config = dict(
    vocab_size=31871,
    init_std_up=0.0191,
    decay_fraction=0.878,
)
MLP neurons of a small language model. Each row is named by its layer, matrix (up: input weights) and neuron, and shows model dimensions 336-463. Each number is 200 + 40 x the weight over its row's rms, rounded and kept within 0 to 999.
After each neuron's rows, "fires after" lists the tokens most often just before its 100 highest values on Wikipedia text that the model never trained on.

L4.up3774,152,251,160,191,201,205,154,291,172,206,182,136,163,210,141,210,257,176,177,189,203,222,154,276,172,201,207,190,242,115,190,170,214,195,208,152,209,218,222,236,210,194,195,229,181,195,182,208,266,98,273,234,181,183,177,167,131,153,240,216,176,288,263,220,170,162,254,233,206,222,245,211,219,171,220,153,225,239,141,203,224,259,236,213,169,226,176,200,164,181,243,136,228,138,182,159,207,249,107,254,157,174,269,177,215,192,231,174,136,189,208,141,223,174,195,183,101,135,179,183,198,289,158,149,223,226,164,209
fires after: " the", " ", " of", " in"

L4.up817,238,195,162,230,159,201,250,237,216,173,186,180,184,173,167,237,162,156,129,286,190,197,187,320,273,175,201,189,197,165,195,192,166,239,207,204,218,161,121,197,249,204,196,234,133,220,178,150,138,233,187,182,223,176,194,191,245,177,273,111,154,168,175,145,137,149,185,174,216,175,223,177,154,115,194,209,142,235,107,191,214,189,204,288,249,237,154,131,134,250,167,165,180,110,263,218,254,153,251,224,202,234,234,126,168,181,232,215,201,206,219,189,192,160,260,219,194,245,243,201,235,211,204,225,208,267,190,226
fires after: ",", " in"

L4.up2989,230,181,153,167,192,195,238,209,185,237,199,93,187,136,213,213,214,207,228,226,195,216,148,227,207,112,190,231,173,212,120,197,143,161,221,221,260,168,187,217,234,188,194,220,182,312,253,276,221,194,159,209,215,172,182,248,176,177,184,227,191,173,136,240,192,151,205,211,170,248,255,211,243,194,263,227,210,181,151,238,175,177,261,145,205,175,218,235,238,266,152,187,161,206,216,157,255,268,209,187,195,257,196,289,146,224,168,206,226,230,126,308,182,266,202,131,251,259,134,180,247,232,225,215,176,266,169,127
fires after: ",", " was", " by", " as", " |", " is"

L4.up185,151,165,223,176,260,157,221,175,196,223,226,123,280,216,188,213,230,205,196,231,224,208,174,198,267,166,240,185,180,182,251,230,178,234,196,182,205,167,170,198,272,156,218,257,244,210,209,183,156,308,165,194,240,136,233,186,204,158,251,258,157,181,200,183,276,142,141,132,192,256,161,204,207,162,208,109,217,146,214,209,118,196,195,150,240,201,152,208,183,181,212,181,210,240,201,112,201,188,224,230,207,276,232,190,253,257,278,229,203,186,194,208,205,212,181,269,277,242,163,182,263,213,170,253,249,236,199,158
fires after: " and", " ", ")", ";", ",", "2"

L4.up1372,206,196,274,175,210,175,162,259,183,176,128,228,195,244,179,233,184,225,221,146,182,243,217,180,275,220,163,120,220,204,212,189,193,177,152,129,196,155,215,209,241,133,165,261,178,147,188,191,190,315,265,237,184,206,159,240,193,249,274,169,236,118,214,217,177,202,176,201,232,147,243,121,138,226,104,249,130,209,182,242,246,235,193,185,160,229,185,215,225,197,166,232,170,218,183,117,261,165,171,99,241,191,187,113,182,194,199,212,251,271,261,125,229,194,213,233,154,225,207,168,162,216,182,168,211,286,137,232
fires after: " |", ","

L4.up3653,191,174,195,229,177,155,222,76,248,191,148,204,195,214,273,269,164,138,210,201,234,209,199,195,255,163,194,219,204,205,148,216,229,228,145,243,154,99,165,240,197,191,191,242,187,264,186,205,242,232,148,210,148,165,260,148,175,184,126,210,204,210,164,198,209,224,179,212,217,218,171,222,248,217,220,151,328,241,110,166,184,270,200,230,192,193,129,174,188,222,155,167,233,202,143,206,241,181,227,233,225,211,272,211,191,189,232,195,197,182,267,190,253,207,173,186,218,190,209,241,172,176,174,200,252,209,277,188
fires after: ",", ".", "|", " The", " the", " and"

L4.up4363,146,216,206,182,144,227,242,223,227,168,186,177,229,204,206,210,211,218,188,140,208,148,249,225,102,192,162,249,201,190,216,156,151,210,196,192,196,287,214,236,169,150,176,235,208,233,163,188,271,161,234,164,268,168,223,287,170,257,118,263,248,152,290,224,205,242,206,214,181,219,135,227,216,177,198,261,209,224,203,174,181,221,181,136,188,185,171,156,205,160,197,215,236,209,122,174,253,216,214,268,244,296,116,220,186,174,193,210,198,185,165,202,174,153,146,280,162,210,199,212,160,151,147,248,227,172,122,222
fires after: " |", "\n", "-"

L4.up669,195,274,226,163,170,216,318,143,250,218,186,138,188,190,177,290,224,228,175,147,217,205,223,205,230,158,187,173,139,243,152,184,201,228,190,221,187,149,133,272,273,222,207,247,202,157,144,238,162,230,143,168,212,159,147,179,181,166,203,192,207,172,146,139,189,159,206,185,267,226,164,160,174,237,121,195,189,215,188,159,129,204,157,157,210,195,181,169,141,219,155,153,156,190,268,79,271,190,220,229,213,220,191,154,175,211,171,300,137,210,206,200,142,150,191,168,186,234,210,176,195,192,221,214,194,196,215,222
fires after: ",", " United", " Cape", " New"

L4.up4254,215,159,214,167,309,202,194,170,193,160,133,150,203,203,189,218,204,191,144,144,276,189,212,198,211,181,186,208,140,165,277,160,151,213,212,241,181,275,278,190,261,224,232,139,193,163,239,165,152,211,275,230,175,189,187,188,169,254,234,298,141,255,189,238,198,169,268,163,176,147,206,248,175,209,255,214,166,200,83,247,247,137,223,168,199,305,200,160,228,173,164,266,182,191,277,218,198,125,152,194,173,238,263,169,216,217,157,174,241,173,170,126,202,182,169,271,214,264,185,232,174,148,290,136,205,131,212,120
fires after: " one", " a", " was", " were", " as"

L4.up192,237,201,221,235,167,178,196,217,173,224,182,142,199,182,174,198,302,236,258,172,248,242,180,204,117,183,188,119,223,186,244,174,182,250,214,191,236,155,170,249,270,188,238,222,223,277,144,197,257,279,189,209,244,185,251,245,141,262,164,261,162,190,213,139,161,234,151,207,176,271,194,220,155,244,216,213,275,207,250,236,151,215,191,176,222,183,218,141,241,188,194,199,182,136,188,188,268,140,272,195,161,191,244,192,130,223,211,253,152,172,163,208,192,191,197,199,191,159,152,172,210,250,148,242,242,168,193,241
fires after: "\n", " of", ","

L4.up2706,211,224,226,189,123,145,239,211,176,134,213,151,182,192,263,157,200,264,193,88,322,190,158,244,210,218,205,260,258,120,190,185,119,206,200,269,236,220,189,209,171,185,177,134,181,230,262,164,172,144,153,106,202,202,186,283,211,224,251,233,234,234,223,178,238,247,224,213,205,157,184,183,180,247,193,206,197,171,186,230,188,182,199,152,193,227,227,235,234,278,250,137,190,202,250,111,172,158,237,215,211,209,201,251,170,206,256,138,163,221,158,219,229,178,212,179,242,196,153,200,186,171,212,206,161,299,200,216
fires after: " the", " and", ",", " The", "-"

L4.up3205,198,153,221,172,185,148,221,222,201,168,273,205,233,185,195,193,230,204,186,220,184,197,166,121,166,232,238,112,212,268,182,188,187,217,157,157,173,167,155,207,207,221,187,200,281,287,165,149,142,186,188,216,95,144,204,138,141,187,169,234,187,243,102,235,187,215,156,194,202,225,167,221,112,164,148,224,246,304,258,167,179,217,263,234,192,260,181,234,258,246,196,184,243,237,211,201,221,214,240,242,177,214,216,199,154,203,271,215,146,173,230,256,229,215,256,226,216,207,148,166,179,208,126,233,179,214,252,111
fires after: ",", " the", " which"

L4.up412,262,166,155,205,154,118,167,230,201,156,151,220,209,195,154,223,274,225,143,147,153,185,199,260,201,213,204,171,225,265,176,212,188,194,191,184,213,188,167,212,197,188,172,302,231,242,243,225,241,205,172,194,195,243,197,226,218,216,137,173,195,259,170,181,181,328,178,218,149,237,244,139,172,226,208,160,244,248,251,148,129,233,221,251,185,239,156,294,251,171,170,243,161,239,211,218,211,205,209,235,243,194,182,165,200,192,228,194,164,198,157,190,184,173,205,211,260,131,146,214,252,241,256,222,207,159,136,216
fires after: ",", " Released", "1", " October", " March"

L4.up3937,195,224,212,145,225,262,199,180,235,226,227,191,229,192,163,154,201,218,225,213,194,246,196,127,244,208,243,210,165,156,188,198,250,160,184,142,163,116,140,192,97,202,187,176,270,230,219,181,233,194,75,147,183,247,281,228,186,190,159,113,157,201,216,185,196,196,152,262,189,142,185,162,209,243,202,168,176,212,253,242,268,229,210,252,210,148,188,195,242,224,110,187,144,307,167,213,193,218,227,194,222,130,195,181,190,224,196,189,177,211,235,183,201,231,195,185,228,206,195,166,160,138,204,246,232,175,168,255
fires after: ":", ".", "\n", ",", " As", "):"

L4.up4092,210,237,227,176,234,186,153,241,220,199,153,159,217,291,196,210,151,174,174,227,152,144,279,282,177,243,193,247,211,194,207,202,187,204,186,239,177,254,195,129,155,246,174,251,235,220,170,215,277,218,273,223,250,102,226,278,159,165,207,225,260,251,192,180,193,233,261,202,239,179,185,270,158,200,230,220,126,204,135,119,219,231,247,190,219,260,209,280,147,202,149,183,195,153,223,145,177,189,178,208,185,246,256,221,170,222,147,228,152,199,166,241,254,162,134,205,183,254,202,170,226,143,118,133,314,219,217,240
fires after: "1", " his"

L4.up63,196,244,243,180,224,151,182,278,177,180,168,202,183,257,211,187,254,185,189,220,155,186,217,202,155,251,178,244,216,217,223,222,226,255,283,173,166,217,215,86,184,288,203,233,184,263,174,209,224,259,218,220,159,223,235,261,175,177,204,202,260,221,234,183,165,193,200,198,167,191,302,209,166,217,198,216,216,192,250,172,160,223,210,150,213,211,149,250,296,296,220,310,138,207,160,149,210,156,215,159,180,207,169,215,178,107,184,295,184,189,128,164,157,200,266,203,176,243,252,182,201,135,165,128,252,152,222,153
fires after: " of", "1", " is"

L4.up3556,158,173,114,216,201,216,208,133,186,214,270,183,202,173,268,226,179,222,188,148,222,161,174,273,166,229,267,228,186,197,194,211,194,139,294,178,230,204,122,134,217,231,184,229,229,139,238,262,155,195,265,139,190,119,301,255,194,230,153,255,188,233,177,153,124,187,139,190,207,168,211,243,122,238,173,231,198,245,148,211,218,128,219,210,163,231,193,183,197,177,240,245,184,213,175,205,187,169,188,178,149,209,234,181,196,169,213,251,223,211,211,213,274,165,176,158,229,171,196,239,202,250,235,205,178,154,170,169
fires after: "'", " be", " as", " is", " not", " was"

L4.up1123,234,177,178,187,235,126,227,168,150,242,204,134,129,195,195,263,160,156,181,255,179,216,228,249,255,179,225,147,222,212,178,221,206,236,264,188,180,170,192,229,226,172,185,204,158,180,205,180,199,244,194,223,192,170,179,200,165,168,204,218,164,255,133,199,181,137,170,179,239,249,183,237,197,144,176,174,317,209,129,184,199,214,171,185,230,203,170,159,244,279,142,187,116,187,245,191,181,194,231,245,148,215,121,183,167,162,207,237,162,155,165,224,223,198,186,130,205,201,256,266,259,242,166,127,231,170,131,176
fires after: ",", " County"

L4.up2761,200,220,210,204,178,171,141,183,201,217,188,173,165,158,172,264,219,214,105,180,228,286,219,192,182,195,209,120,156,108,190,190,168,99,188,325,210,250,184,217,152,155,125,250,155,189,175,189,167,185,179,209,210,181,259,251,118,142,278,228,210,182,193,175,228,230,181,202,245,215,115,149,178,161,205,186,248,191,171,116,191,253,235,205,256,264,203,232,187,243,246,188,205,167,129,215,250,211,195,213,221,209,221,252,204,167,202,224,106,291,269,194,218,205,172,190,246,250,259,222,256,189,236,223,197,190,125,220
fires after: " the", " Tennis", " Kunst"

L4.up270,219,192,218,214,215,124,254,201,215,235,178,202,206,224,187,217,175,237,230,148,210,206,144,263,182,167,147,201,274,212,125,166,139,213,180,151,226,196,139,225,253,241,187,244,184,237,170,170,223,236,160,212,200,166,189,119,226,229,207,235,109,200,205,155,187,163,269,192,193,256,183,205,181,138,187,149,169,243,205,230,230,242,174,238,252,152,162,178,219,138,241,247,222,250,157,218,182,231,230,171,261,235,278,207,122,231,166,194,237,195,170,216,221,192,136,214,227,166,170,144,269,220,175,133,271,134,343,188
fires after: ",", "'", " not", " but", " that", " I"

L4.up2356,149,190,213,151,171,199,172,163,183,150,250,213,139,118,219,90,202,216,248,211,172,257,241,199,219,191,126,265,181,154,193,201,263,306,229,223,132,147,159,119,191,229,209,190,214,205,251,138,285,156,148,174,195,175,189,165,139,186,193,206,202,186,157,148,201,138,184,152,183,250,227,171,206,211,256,217,200,196,211,266,215,176,173,203,271,216,269,211,206,219,177,243,156,260,164,107,155,174,252,210,241,174,159,196,235,235,243,237,212,199,176,171,260,197,228,245,104,245,181,150,158,195,247,221,214,153,188,172
fires after: ".", ",", "\n", " \"", " |"

L4.up1174,157,279,162,204,166,200,166,197,31,228,189,204,187,185,148,217,252,210,218,165,222,145,199,192,264,200,163,186,173,217,116,192,252,147,218,297,161,151,171,140,172,222,208,147,163,234,204,100,124,161,277,148,195,220,173,203,167,162,302,204,173,202,249,215,237,194,160,230,216,191,146,172,191,168,186,197,225,256,226,189,144,235,184,171,238,148,216,206,122,240,196,154,170,205,250,157,192,242,170,278,247,142,237,179,201,244,252,188,168,246,258,158,174,238,164,237,253,221,196,122,214,259,232,192,220,192,166,245
fires after: " the", " The"